Weights of a small GPT-style language model, trained from scratch on English Wikipedia.
Architecture: RMSNorm before each block, rotary positions, no biases in attention or MLP, untied embeddings.
MLP neurons of a small language model. Each row is named by its layer, matrix (gate and up: input weights) and neuron, and shows model dimensions 16-143. Each number is 50 + 10 x the weight over its row's rms, rounded and kept within 0 to 99. A neuron's up and down rows have the sign that makes its largest values positive.
Before each neuron's rows, "fires in" lists the words (lower case) most often at its 100 highest values on Wikipedia text that the model never trained on. A number after a token or word is its count.

fires in: "has" 21, "of" 17, "have" 12, "to" 11, "s" 10, "the" 6
L8.gate166:41 47 56 49 42 44 57 37 43 65 69 52 50 66 43 57 36 46 38 53 43 35 59 46 54 54 39 66 40 39 37 50 33 45 44 47 54 62 57 55 45 46 48 57 74 55 43 55 51 47 64 63 48 47 56 62 42 69 34 44 66 27 39 44 42 61 42 54 32 43 37 58 56 32 40 56 51 46 67 62 51 49 57 44 67 39 43 50 49 23 60 54 47 54 37 53 53 43 65 24 60 50 56 42 49 55 38 53 44 56 54 53 48 40 57 48 53 59 51 59 43 41 72 60 63 64 50 46
L8.up166:57 44 57 47 59 53 55 34 44 52 58 50 55 75 43 27 59 65 75 47 45 44 42 34 47 55 50 38 60 43 43 59 39 52 46 45 53 51 57 25 50 29 40 47 49 67 55 53 40 43 36 51 42 39 32 59 55 49 39 42 69 53 35 62 49 60 66 59 66 30 49 51 63 40 60 57 58 50 55 52 70 53 58 28 63 51 68 45 46 29 44 49 40 44 44 58 42 62 29 44 51 48 56 58 48 46 72 48 47 61 52 45 45 52 40 60 45 50 50 55 25 54 41 36 55 59 48 36

fires in: "of" 29, "to" 15, "via" 6
L8.gate365:46 60 64 32 59 43 39 54 72 53 39 56 48 73 63 47 53 49 49 50 53 48 78 45 61 47 48 53 60 51 44 49 48 51 53 52 50 57 53 30 47 50 44 55 52 54 67 65 64 49 54 61 24 50 53 43 46 53 34 56 78 63 40 48 52 60 53 48 54 61 62 32 47 42 60 60 49 50 47 49 44 57 71 60 61 60 56 75 43 31 48 49 56 32 31 50 48 40 46 35 49 41 51 39 55 49 55 58 50 58 54 56 38 54 66 56 40 26 63 58 49 48 48 46 55 48 38 62
L8.up365:33 67 65 35 57 37 52 44 62 42 53 51 59 58 49 52 47 76 52 64 49 42 52 38 45 52 40 57 61 72 64 40 56 40 56 58 45 60 55 35 46 53 52 77 56 39 51 60 59 61 47 40 46 49 48 44 62 52 30 43 66 45 44 48 65 62 42 47 40 46 44 52 43 47 47 35 58 30 47 62 42 50 55 48 51 51 66 42 47 33 41 48 51 48 37 52 37 47 57 41 41 47 40 35 68 32 62 63 56 53 52 42 54 47 67 49 54 47 50 52 71 55 63 40 72 55 60 54

fires in: "a" 91
L6.gate114:47 38 52 47 61 49 56 38 54 58 47 49 46 43 40 47 23 42 47 40 38 72 75 52 27 46 56 58 46 39 62 45 39 51 59 52 38 53 68 32 42 49 37 47 50 66 60 50 58 34 65 48 61 21 37 63 60 53 50 46 47 46 52 66 57 69 55 44 40 46 46 52 56 43 34 45 47 62 40 42 58 55 46 36 56 51 38 55 40 40 58 52 39 51 37 46 39 45 61 42 39 35 53 52 50 54 57 46 50 62 58 52 46 34 67 42 59 68 48 63 54 44 54 54 64 41 44 46
L6.up114:54 59 37 31 50 41 42 35 49 40 61 37 70 58 61 65 61 36 30 56 50 53 55 60 44 35 49 46 70 45 45 54 53 72 64 34 33 68 50 58 55 48 54 35 56 58 42 57 43 60 55 44 48 42 44 71 50 41 40 42 55 47 64 46 51 58 66 58 47 49 56 51 46 34 52 46 54 69 37 44 41 54 67 49 55 57 55 48 47 53 61 73 43 30 26 49 38 43 64 49 43 47 59 51 30 50 61 38 60 48 56 53 41 54 54 58 43 64 64 57 36 55 64 56 53 63 45 59

fires in: "and" 100
L6.gate155:66 50 62 50 56 42 62 55 61 53 35 61 50 48 38 47 44 62 27 36 53 52 69 46 29 58 41 53 39 40 45 29 43 54 45 56 44 51 60 51 51 47 62 51 74 44 47 51 37 47 60 37 50 65 31 52 45 47 54 58 60 54 42 52 49 55 45 39 48 61 56 65 40 61 26 65 44 42 45 58 30 47 54 57 57 52 53 41 42 50 55 34 42 37 42 49 28 48 72 55 59 55 58 68 48 43 47 56 54 49 49 68 47 43 35 12 56 52 49 53 49 55 51 61 59 60 45 50
L6.up155:54 47 49 53 47 33 43 32 51 53 56 43 53 51 71 59 63 45 49 48 52 41 57 58 25 34 48 37 36 43 63 52 67 46 43 67 36 31 62 58 43 46 65 66 40 73 64 53 46 40 46 50 37 47 59 58 49 57 53 50 64 60 61 44 46 36 41 61 46 48 51 45 52 56 42 59 48 64 41 38 38 61 61 34 45 60 42 31 58 51 58 55 43 45 49 36 42 55 55 55 48 46 51 52 53 25 32 55 40 57 36 57 43 57 45 46 56 61 43 52 38 66 59 56 48 40 57 30

fires in: "he" 40, "she" 12, "later" 10, "then" 8, "and" 6, "was" 6
L8.gate379:60 53 46 47 59 57 51 47 30 75 36 60 51 59 59 52 31 40 47 39 61 49 48 52 52 52 69 52 43 45 30 50 52 44 36 50 50 52 50 55 56 53 49 46 43 38 52 43 30 63 41 45 53 34 60 44 38 53 43 48 31 52 48 41 31 64 35 49 44 50 48 48 38 47 57 35 59 48 46 41 68 48 49 69 62 51 44 54 42 50 37 41 49 37 51 63 40 44 61 75 55 33 32 46 49 46 56 41 42 57 34 49 52 37 39 46 48 51 47 52 37 57 57 58 42 46 47 75
L8.up379:38 72 52 44 67 60 58 53 47 53 57 61 67 53 41 64 57 46 61 49 52 40 39 43 45 54 47 52 53 54 55 44 36 49 57 49 60 60 66 63 55 62 60 56 51 38 51 57 49 54 57 36 53 34 42 37 69 47 56 42 56 43 50 64 70 42 49 54 44 47 40 53 51 60 42 44 38 37 55 58 44 51 56 63 48 66 42 28 61 57 64 54 61 32 50 35 69 59 40 67 55 48 35 51 52 49 67 38 60 55 43 55 71 33 38 44 39 64 47 56 53 76 33 65 54 30 46 78

fires in: "and" 70, "or" 9, "we" 8
L5.gate381:53 42 49 49 48 44 46 53 47 46 49 51 66 44 47 57 51 53 45 31 54 53 57 31 42 54 29 52 46 70 44 56 56 69 59 45 48 40 54 44 59 52 44 50 51 54 69 54 51 48 65 51 41 44 55 49 33 39 32 65 51 47 38 51 56 44 64 38 73 52 49 69 53 51 10 60 47 51 33 37 51 35 51 46 45 49 41 36 48 63 68 58 48 49 64 75 34 50 41 55 58 53 62 65 48 52 60 27 47 62 42 49 43 38 43 46 58 32 58 55 61 49 58 56 57 41 47 69
L5.up381:42 37 54 52 63 62 53 45 59 48 64 44 53 43 37 42 36 63 38 68 51 57 70 47 46 41 52 62 30 53 52 61 48 61 63 51 49 62 68 67 61 35 49 41 42 49 56 48 65 46 60 50 37 60 45 51 56 46 52 57 62 53 46 59 60 32 60 64 46 65 57 44 44 43 48 54 50 47 40 42 61 54 58 59 61 29 44 37 28 51 48 45 60 51 52 43 53 64 41 43 60 45 54 53 45 45 64 67 62 62 46 53 49 51 49 47 41 59 66 65 44 46 44 47 64 43 51 52

fires in: "of" 45, "while" 24, "and" 10
L10.gate3:55 50 66 65 49 41 43 33 48 44 44 52 50 40 68 26 38 65 57 42 76 45 59 46 39 55 48 64 44 44 57 38 29 48 60 63 38 51 47 58 53 51 67 54 41 43 66 59 45 39 64 36 62 32 54 47 39 56 50 50 47 47 25 38 37 61 48 52 65 43 46 29 55 53 42 70 31 33 42 46 63 30 50 58 48 47 53 40 40 47 65 44 45 53 45 63 48 55 56 55 38 50 50 65 48 33 58 44 44 45 51 66 58 30 38 49 51 43 34 49 58 63 56 46 42 43 39 40
L10.up3:64 54 47 56 38 41 38 56 54 54 31 55 63 65 60 50 44 61 60 55 60 45 56 44 24 64 51 56 51 49 49 49 62 45 45 30 58 62 42 56 60 46 53 56 57 30 54 62 54 41 58 58 46 49 30 53 41 66 46 59 41 55 46 52 23 57 48 47 59 57 40 41 34 33 53 42 27 57 50 40 36 43 59 54 41 41 42 52 45 50 61 62 31 39 28 50 57 55 56 52 66 50 58 50 60 40 35 54 79 48 38 67 44 48 47 39 43 53 43 50 42 50 42 42 36 69 57 58

fires in: "of" 31, "in" 16, "a" 8
L10.gate335:28 34 52 61 49 48 33 49 46 40 53 53 53 50 49 41 46 49 49 35 44 49 54 54 47 54 41 70 57 55 56 64 63 60 50 26 40 61 56 44 44 79 45 55 53 49 55 46 43 45 63 52 46 56 38 41 47 54 76 47 45 46 42 39 72 57 40 45 38 55 31 57 45 49 47 39 55 40 35 57 42 43 63 52 73 48 56 58 51 45 65 56 41 48 33 52 28 37 62 63 43 50 47 50 44 43 44 28 35 43 47 58 51 38 73 30 47 39 43 57 40 55 46 44 52 61 42 59
L10.up335:51 56 39 59 51 49 44 59 54 63 71 44 57 41 43 52 35 77 42 37 65 47 61 65 52 37 48 62 50 69 57 41 61 45 51 48 59 41 51 65 45 49 45 50 45 71 50 69 61 62 43 45 62 49 48 59 47 52 44 49 55 47 46 60 57 40 60 46 56 39 50 55 60 40 42 44 41 57 53 40 51 52 47 44 52 57 55 44 42 51 52 35 54 46 46 39 42 52 55 29 60 51 40 33 57 49 67 55 51 52 30 59 34 36 61 55 41 43 51 49 57 49 48 58 60 72 58 31

fires in: "world" 31, "us" 8, "isbn" 7, "raf" 4
L2.gate348:47 43 51 54 51 52 56 54 44 51 48 48 52 63 55 53 54 41 52 70 35 65 39 70 39 54 44 47 57 33 47 50 73 55 52 34 46 51 63 35 53 57 50 53 48 51 56 43 48 45 43 46 36 41 43 48 47 44 47 49 50 63 66 52 36 39 62 51 46 62 48 37 33 39 38 56 55 57 65 38 61 66 47 52 73 62 54 44 57 62 57 48 72 53 54 39 46 49 41 40 53 58 54 52 50 43 43 51 45 46 45 78 52 53 32 65 42 62 38 45 38 62 34 26 58 56 42 37
L2.up348:49 41 40 43 63 47 53 52 45 67 58 37 51 61 46 46 52 37 55 46 54 59 76 81 53 49 52 54 45 44 49 54 35 44 49 56 58 58 48 39 48 43 48 57 36 43 52 49 51 53 41 40 52 29 56 72 51 56 62 60 38 61 52 41 62 59 57 65 60 61 64 54 61 45 43 62 64 50 69 54 64 44 58 37 49 49 54 44 62 32 50 33 67 57 61 40 51 55 64 50 49 52 49 51 59 63 64 46 52 52 47 48 55 38 28 69 57 25 43 62 53 55 51 51 49 60 43 50

fires in: "has" 48, "had" 18, "have" 14, "having" 5
L10.gate217:50 55 55 55 47 50 65 43 61 28 42 36 33 67 50 58 46 48 40 46 42 50 44 54 50 55 34 34 58 47 51 48 50 49 57 45 43 46 66 44 40 46 64 48 48 53 53 47 57 49 33 48 62 51 54 32 39 48 50 55 50 59 41 50 36 67 46 32 44 35 45 39 55 40 50 60 23 60 45 48 58 44 46 22 65 43 36 49 30 41 77 59 51 46 52 54 56 56 42 53 60 31 59 45 61 51 48 40 46 60 50 44 47 53 54 53 58 60 38 41 44 50 67 44 61 47 42 38
L10.up217:55 39 45 62 61 42 55 40 41 51 36 60 38 63 59 37 41 44 50 44 48 47 49 57 39 57 44 41 47 45 53 46 61 56 39 57 40 50 51 49 50 42 65 44 54 70 53 37 53 43 63 60 52 55 74 30 56 57 45 59 60 53 47 60 35 54 54 30 45 57 39 53 56 50 52 54 33 51 45 27 38 38 77 40 36 47 49 41 29 55 70 65 52 41 45 47 47 52 35 47 50 44 52 48 54 50 56 52 59 63 41 48 47 63 63 51 55 54 56 44 53 48 61 60 51 40 39 44

fires in: "more" 16, "are" 12, "is" 11, "most" 9, "much" 7
L10.gate228:54 34 45 43 57 49 38 48 49 50 48 39 59 56 37 51 54 41 69 65 60 53 24 53 48 55 22 41 50 62 56 55 54 64 48 59 65 49 54 50 65 39 80 52 42 42 35 51 41 36 45 54 57 51 49 50 40 70 40 86 63 37 46 45 51 47 58 52 58 62 29 62 56 45 41 51 56 59 43 49 51 53 45 45 61 34 62 57 37 36 40 41 37 48 50 34 55 46 66 47 67 45 49 22 52 57 59 59 45 43 56 48 45 38 46 39 53 43 51 60 58 44 57 39 56 42 41 61
L10.up228:66 50 62 45 59 39 46 58 35 49 51 35 36 63 48 37 32 47 55 62 41 48 45 46 59 57 34 46 47 64 48 39 42 58 49 49 48 57 56 34 56 46 56 59 67 54 51 56 43 66 52 56 40 50 46 50 56 62 62 44 11 52 48 30 55 67 48 34 46 57 47 41 46 47 49 46 49 35 58 51 62 46 33 48 45 53 43 38 44 36 58 60 39 65 64 54 39 36 35 61 48 48 58 50 58 54 57 49 54 28 45 36 43 37 36 56 39 62 40 42 62 41 46 59 26 46 34 39

fires in: "and" 69, "or" 16
L5.gate370:59 53 48 47 63 51 48 62 51 66 41 54 29 40 48 53 50 37 62 59 55 67 53 47 50 56 48 59 69 44 47 66 70 58 42 55 37 69 60 61 64 35 57 35 62 31 28 39 44 51 83 53 54 61 59 44 43 42 55 54 64 42 61 48 66 45 61 47 56 62 53 37 48 49 36 58 36 56 47 51 62 35 46 36 41 53 53 46 57 38 49 51 37 53 45 57 52 57 47 51 54 48 51 53 47 49 44 41 54 51 55 53 54 34 38 43 43 49 55 54 36 58 56 54 63 36 42 48
L5.up370:41 50 60 49 61 59 40 43 54 44 52 69 29 43 47 48 54 52 63 53 49 68 65 57 52 40 38 46 48 44 62 45 56 34 68 54 40 44 35 63 53 50 63 69 46 51 55 44 48 41 53 40 39 50 64 61 63 31 34 53 49 52 56 40 50 38 55 51 59 53 72 26 48 53 52 53 51 62 39 52 67 33 44 37 53 36 47 29 40 57 53 37 39 56 48 62 72 69 64 60 44 57 40 48 46 52 47 43 52 55 38 46 51 47 51 56 46 60 43 52 63 67 55 54 54 46 66 29

fires in: "more" 26, "a" 9, "much" 6, "less" 6, "little" 4, "most" 4
L10.gate54:71 44 43 53 62 52 42 37 53 57 52 44 35 56 45 41 33 57 70 50 37 42 34 42 57 54 45 44 48 33 56 47 43 43 71 44 48 48 56 62 70 45 53 49 45 46 50 49 39 34 59 47 55 41 43 53 45 44 58 52 52 48 42 43 54 45 57 54 30 44 46 63 32 38 39 39 54 44 33 49 54 64 23 37 71 44 44 52 69 48 59 49 47 52 47 52 47 43 70 38 38 50 48 56 52 44 58 52 46 46 70 45 57 39 65 55 47 53 39 55 39 51 24 68 59 56 62 61
L10.up54:26 42 46 31 40 42 62 29 32 54 62 59 50 55 54 56 52 49 57 49 59 59 39 46 30 52 47 55 48 40 43 31 43 78 42 59 49 58 69 46 59 50 74 47 70 52 56 52 40 37 55 66 51 57 47 50 40 48 51 61 57 43 64 56 43 52 67 64 45 24 38 31 65 53 52 49 49 41 70 50 54 43 53 54 45 42 58 43 43 42 56 50 45 53 41 39 45 47 41 37 40 55 51 66 65 56 49 58 45 56 43 38 45 34 42 31 66 51 39 34 54 62 43 56 47 50 42 53

fires in: "is" 38, "not" 9, "nolan" 5, "was" 4
L6.gate332:60 33 62 45 50 46 49 51 46 62 65 48 62 38 58 57 51 43 42 52 54 42 69 38 46 44 29 50 49 40 27 41 46 66 37 46 55 33 50 35 64 39 52 44 57 43 35 54 28 39 40 63 48 63 58 41 46 32 51 44 61 72 39 41 47 55 34 37 42 34 53 40 55 66 40 25 43 42 51 52 63 20 51 48 53 65 45 36 59 57 39 64 48 65 52 66 63 55 50 46 42 52 38 50 67 47 42 63 34 39 50 66 46 42 50 40 42 51 51 52 51 51 39 57 42 45 40 53
L6.up332:47 47 70 62 50 47 56 49 55 50 46 37 61 60 64 40 53 60 62 67 34 59 62 46 31 56 51 42 46 62 62 37 44 65 46 47 48 46 55 53 59 51 31 54 49 59 45 48 54 29 61 62 54 63 55 49 51 46 75 36 51 65 50 46 49 59 59 54 50 41 59 41 77 63 26 54 53 61 39 28 68 21 67 36 45 53 38 32 49 47 52 32 45 45 56 41 50 50 55 58 32 66 45 46 49 48 62 54 38 28 48 42 41 44 52 53 45 44 55 43 49 45 35 44 39 43 46 38

fires in: "2023" 19, "2022" 19, "2021" 16, "2024" 15, "2025" 11, "2020" 11
L2.gate199:48 36 52 46 50 34 59 62 61 40 60 37 56 41 50 55 47 41 40 62 52 58 52 68 33 59 44 60 40 40 44 70 48 31 51 54 67 58 71 58 39 48 47 38 52 58 46 40 43 39 54 44 53 46 70 46 38 55 21 52 43 65 39 42 45 63 67 49 39 50 53 38 57 50 55 68 59 44 37 37 40 58 35 44 65 63 59 60 49 50 38 51 32 52 61 63 47 49 46 44 63 32 57 61 54 44 43 44 47 32 30 49 67 46 55 44 59 70 36 46 51 37 56 41 44 32 44 41
L2.up199:47 47 44 43 50 41 68 49 71 40 48 56 56 48 56 45 42 48 53 51 60 52 55 66 26 49 45 74 32 30 42 51 39 34 59 53 56 63 74 46 46 48 38 51 51 59 42 41 46 43 63 58 43 49 69 57 38 49 24 59 48 60 49 41 58 62 63 57 29 50 57 39 55 54 50 69 63 39 47 47 41 59 37 44 54 60 53 59 35 46 50 50 33 50 53 62 46 61 51 55 58 27 53 56 54 47 36 42 46 41 46 51 61 48 58 41 53 61 33 59 44 32 60 36 33 47 38 55

fires in: "is" 20, "most" 13, "not" 11, "be" 8, "still" 7
L6.gate127:47 49 67 55 45 64 44 47 42 51 54 59 40 47 47 50 58 42 58 52 39 61 45 53 35 71 30 37 60 42 61 50 46 46 46 50 48 61 48 47 56 46 59 35 59 50 50 61 42 50 49 60 50 66 50 58 43 64 72 51 49 32 51 61 37 53 59 36 47 41 69 42 53 51 30 51 51 67 75 48 43 56 61 50 53 41 29 48 30 55 54 45 44 57 42 51 35 33 54 49 56 67 35 58 45 49 58 66 52 61 54 65 50 26 57 50 62 54 42 63 49 49 48 55 45 58 53 63
L6.up127:57 37 60 40 59 64 45 57 44 53 50 70 60 52 47 43 57 64 50 55 55 41 50 45 50 37 43 40 31 44 52 41 57 55 51 45 59 66 59 50 57 41 38 48 62 68 52 50 38 42 56 45 55 54 34 64 42 37 66 47 59 50 41 37 44 40 37 58 50 32 80 55 61 63 63 47 54 57 28 59 54 50 46 36 65 50 50 44 47 43 60 51 50 54 53 36 53 53 57 63 62 44 65 54 48 46 37 70 39 59 36 50 34 48 29 66 56 49 69 48 53 52 42 58 30 49 41 45

fires in: "be" 29, "not" 13, "being" 10, "often" 5
L6.gate360:33 48 52 58 47 73 69 35 55 46 26 66 42 50 53 38 44 53 61 50 52 41 48 54 41 53 35 52 69 39 46 40 46 53 35 53 44 67 60 56 62 43 61 56 67 51 41 60 37 49 36 44 57 45 48 65 42 48 65 38 55 48 54 52 50 49 41 32 58 39 30 58 48 59 41 41 49 58 62 46 56 35 59 59 44 58 36 57 51 47 64 59 66 38 75 53 48 51 52 61 54 54 53 55 60 50 40 51 48 47 36 67 48 42 46 54 32 34 35 35 36 62 40 44 48 30 36 44
L6.up360:49 56 65 52 70 71 49 47 58 49 59 59 63 47 40 42 60 37 57 46 55 55 52 51 36 58 33 48 39 46 56 42 53 46 58 46 50 44 66 49 58 62 55 40 49 43 33 53 45 45 48 56 54 49 32 62 49 66 56 48 60 41 47 63 51 77 47 52 68 47 48 46 53 74 42 48 52 52 64 43 38 42 62 58 60 50 24 56 46 44 66 48 54 40 66 53 55 26 52 63 45 32 45 55 39 72 45 52 53 52 53 31 39 40 38 51 45 50 52 42 42 64 66 57 41 42 55 57

fires in: "a" 88
L9.gate139:54 49 48 48 46 74 44 43 43 47 50 51 57 37 32 53 42 29 57 47 52 55 46 60 63 51 62 52 44 57 57 71 26 38 47 40 50 72 59 72 45 38 37 47 54 48 51 41 53 44 70 57 54 56 39 50 32 42 58 55 30 54 34 50 54 60 74 43 52 49 33 64 62 57 50 50 32 56 57 50 56 50 47 50 49 54 60 48 52 44 45 42 52 48 43 47 47 39 70 47 53 51 51 54 47 56 50 44 52 63 59 70 51 55 48 51 54 43 62 47 43 43 69 45 67 47 46 49
L9.up139:38 39 45 67 47 33 51 43 56 51 45 56 67 50 53 45 47 42 50 38 52 49 48 66 33 47 50 46 65 55 41 59 38 65 43 67 48 56 52 62 60 66 45 38 57 61 38 81 58 60 48 41 58 24 63 43 52 39 49 40 67 36 56 57 67 46 56 53 51 30 34 54 64 61 58 49 54 82 55 73 46 48 44 53 71 41 46 42 42 39 52 60 54 48 59 58 41 39 49 44 48 62 56 39 62 47 63 60 34 49 34 57 56 57 41 39 48 57 45 49 77 66 50 60 45 65 50 49

fires in: "and" 43, "these" 6, "but" 4, "of" 4
L6.gate198:54 34 39 48 60 58 52 56 36 68 33 45 48 40 51 53 46 30 37 65 76 34 53 44 50 56 49 67 41 49 50 64 47 43 44 43 42 41 41 54 68 44 48 44 59 67 48 53 36 54 56 47 53 46 39 39 49 38 61 44 30 46 58 61 37 39 30 28 36 67 47 46 33 29 46 57 45 44 47 50 61 28 57 27 48 57 59 62 47 57 36 29 59 60 60 45 61 64 46 53 49 52 53 44 41 56 60 58 69 48 51 60 55 44 34 65 37 44 56 56 41 56 65 61 50 51 60 46
L6.up198:49 49 55 71 51 58 44 51 42 62 37 57 51 62 43 28 55 59 47 49 36 60 51 48 38 63 71 37 45 51 51 54 47 45 58 43 60 54 64 65 45 64 46 69 76 49 39 70 44 60 65 55 49 43 57 70 42 49 61 51 47 34 32 53 45 39 42 42 64 69 51 54 65 43 59 40 62 52 50 37 51 62 46 53 71 53 54 66 28 42 68 55 33 49 53 39 52 46 48 41 50 40 60 55 50 38 62 60 68 47 46 55 59 51 71 47 41 46 69 38 43 58 55 54 68 44 45 62

fires in: "also" 30, "he" 13, "later" 9, "then" 5, "she" 5, "his" 5
L8.gate302:75 48 50 40 60 44 54 32 49 51 44 54 44 60 61 66 55 64 56 58 32 50 68 50 56 31 53 62 51 42 46 40 48 52 50 41 44 56 61 61 70 60 57 54 50 52 64 54 47 45 43 43 55 46 32 51 41 59 66 35 57 52 52 28 45 75 35 49 47 55 65 56 50 45 42 46 50 45 39 71 53 36 53 51 50 54 47 29 41 40 68 55 31 39 67 59 50 58 46 54 71 44 52 56 57 44 52 50 43 60 33 52 49 31 45 57 41 64 53 39 52 52 49 50 57 36 29 52
L8.up302:62 51 44 62 54 49 40 41 45 56 59 63 49 51 70 49 56 34 57 57 52 42 53 49 65 37 38 62 41 45 58 38 63 68 60 53 49 58 58 48 41 63 44 47 29 44 47 52 39 58 48 52 40 70 61 48 69 39 73 49 62 42 39 46 63 53 49 47 48 48 47 67 58 45 59 49 47 50 45 66 58 27 43 34 56 55 37 48 39 39 61 56 42 48 69 51 54 49 60 43 46 47 63 49 51 46 43 51 71 53 51 42 42 59 53 48 59 64 51 52 54 88 48 36 61 49 65 57

fires in: "one" 15, "and" 12, "with" 9, "only" 8, "of" 7, "or" 6
L10.gate179:37 47 68 58 39 64 56 50 54 60 44 35 49 41 61 46 43 57 50 46 70 59 56 42 47 50 40 53 37 57 50 61 55 44 56 36 48 57 46 43 59 48 50 39 37 47 71 63 35 49 31 54 58 50 51 52 52 65 58 31 53 47 49 57 25 40 40 56 53 49 36 52 46 38 44 48 63 70 54 49 57 45 49 38 73 51 63 62 52 25 52 35 65 60 36 58 65 39 44 54 51 45 55 62 42 54 48 52 41 53 30 60 56 59 67 52 48 27 45 68 44 71 42 48 41 41 47 47
L10.up179:44 35 46 40 54 36 47 25 56 67 37 68 39 53 45 47 50 60 51 53 57 51 61 54 60 74 34 46 54 40 66 29 58 45 71 51 51 54 42 45 36 39 45 47 53 64 46 41 45 58 58 49 39 55 57 48 45 79 62 58 58 49 47 56 46 41 60 60 61 48 42 50 51 43 43 59 52 44 51 33 55 31 53 56 56 44 63 47 38 40 52 56 55 57 51 65 35 64 36 73 39 49 39 48 42 47 49 46 42 42 51 43 37 53 58 47 49 66 43 52 60 44 48 50 67 42 53 37

fires in: "and" 56, "indonesia" 6, "gebhard" 5, "million" 4
L6.gate130:27 42 68 68 36 59 52 39 37 40 37 49 38 54 32 55 48 50 54 44 62 41 52 40 66 38 35 50 45 54 51 47 56 56 43 50 50 51 28 73 59 48 47 56 54 50 53 63 36 29 64 32 58 33 45 37 53 59 51 30 62 63 40 53 62 61 62 44 61 59 79 49 42 33 44 34 53 45 60 45 47 49 54 48 55 59 53 41 52 37 44 56 38 48 49 52 63 50 63 37 71 55 59 48 57 51 50 60 65 39 53 56 47 61 51 46 52 48 43 60 50 67 50 57 79 48 57 50
L6.up130:47 39 56 52 43 53 47 49 51 52 43 47 63 56 41 46 50 52 58 47 52 29 48 43 36 37 54 62 46 60 57 56 51 51 33 33 56 45 53 62 53 41 50 60 54 48 42 59 41 60 57 62 50 53 49 47 63 45 55 31 54 51 64 44 55 53 58 65 39 47 52 48 61 48 44 60 52 37 52 32 34 64 57 58 53 57 49 44 55 49 74 60 36 35 67 61 40 45 54 58 48 57 25 65 38 37 47 39 71 29 38 64 53 51 62 40 59 60 56 63 45 47 43 48 72 50 47 54

fires in: "most" 26, "more" 21, "less" 6, "as" 4
L5.gate272:57 38 43 44 37 45 56 66 39 49 47 68 69 47 47 45 59 55 81 54 52 49 61 33 38 52 53 50 68 59 58 33 40 57 54 43 54 50 50 50 44 34 27 63 33 57 54 48 31 51 35 53 45 44 65 67 37 52 32 67 56 42 48 49 41 46 56 40 37 26 61 48 33 41 46 49 46 56 45 43 48 56 41 60 50 50 62 39 51 43 58 60 44 52 37 46 38 39 53 56 38 52 42 61 47 42 48 58 46 48 64 53 41 47 42 63 47 46 46 49 44 54 45 57 39 55 32 49
L5.up272:29 46 58 52 67 63 48 53 51 58 46 39 40 40 36 57 45 44 56 52 49 44 39 56 49 59 53 68 61 36 48 55 58 47 69 57 49 53 49 51 60 42 45 45 71 39 28 67 49 54 63 45 68 59 39 49 27 56 58 54 46 41 64 42 33 57 67 57 47 41 74 51 57 30 66 42 58 52 65 39 53 46 48 53 55 52 47 44 29 21 52 53 48 54 35 34 67 51 48 49 56 38 36 53 61 46 66 56 73 59 50 36 45 48 38 62 46 56 55 61 39 39 59 77 43 48 40 56

fires in: "has" 39, "had" 37, "was" 12, "s" 6, "ve" 4
L5.gate342:54 50 62 32 50 55 38 43 42 34 44 38 61 58 57 37 57 52 72 52 51 44 46 55 49 40 46 54 65 54 42 46 59 52 60 44 51 51 61 40 54 33 50 35 76 58 46 43 46 56 54 48 72 62 64 50 39 46 51 53 61 57 57 44 45 54 52 35 51 38 37 54 44 43 57 61 71 50 58 55 62 52 57 44 65 38 43 66 51 23 59 52 53 30 63 55 50 42 34 58 43 53 49 35 61 57 23 49 46 49 58 40 32 40 45 39 40 54 45 49 57 59 47 44 40 47 49 48
L5.up342:66 65 61 49 56 48 46 36 60 47 37 50 64 63 53 46 67 47 71 36 55 45 48 35 46 48 49 52 50 35 42 41 48 44 54 57 28 44 65 72 45 50 43 64 51 62 53 51 60 62 50 44 41 55 59 49 47 46 47 37 54 35 57 62 38 57 68 39 52 37 55 44 56 40 62 59 63 58 54 48 65 46 63 46 61 58 68 53 30 35 50 37 50 35 57 56 34 43 45 40 50 37 60 46 54 58 34 36 40 40 47 47 49 37 47 48 48 51 50 49 52 63 53 40 32 20 45 45

fires in: "2023" 15, "2021" 14, "2020" 13, "2025" 11, "2022" 11, "2024" 11
L2.gate119:55 50 40 58 55 60 71 34 36 58 51 53 54 53 61 53 49 52 30 44 55 55 26 60 52 43 58 49 65 40 53 32 52 70 52 36 51 39 64 51 61 42 51 55 52 48 43 41 45 53 61 39 48 39 55 51 47 61 56 49 55 60 16 40 61 61 63 39 61 52 68 53 67 48 55 53 53 45 55 47 61 66 46 47 53 49 50 54 34 46 58 29 67 48 62 59 55 67 37 58 31 39 71 58 49 57 43 39 53 62 27 52 65 49 55 45 44 67 46 36 43 52 29 50 38 61 51 62
L2.up119:44 55 61 44 35 44 52 42 65 45 40 42 51 38 50 61 45 64 57 57 44 49 39 44 29 42 67 48 28 41 63 52 44 67 52 44 58 32 49 50 55 43 50 37 45 52 44 61 61 51 52 40 40 60 75 58 49 37 45 41 60 57 26 64 44 43 74 43 39 51 63 54 54 57 41 74 41 60 55 60 57 57 32 47 46 47 68 48 50 49 54 40 51 53 52 40 52 65 30 50 41 29 52 60 67 51 53 54 51 54 60 49 54 54 53 36 57 63 51 35 56 36 49 44 64 75 57 53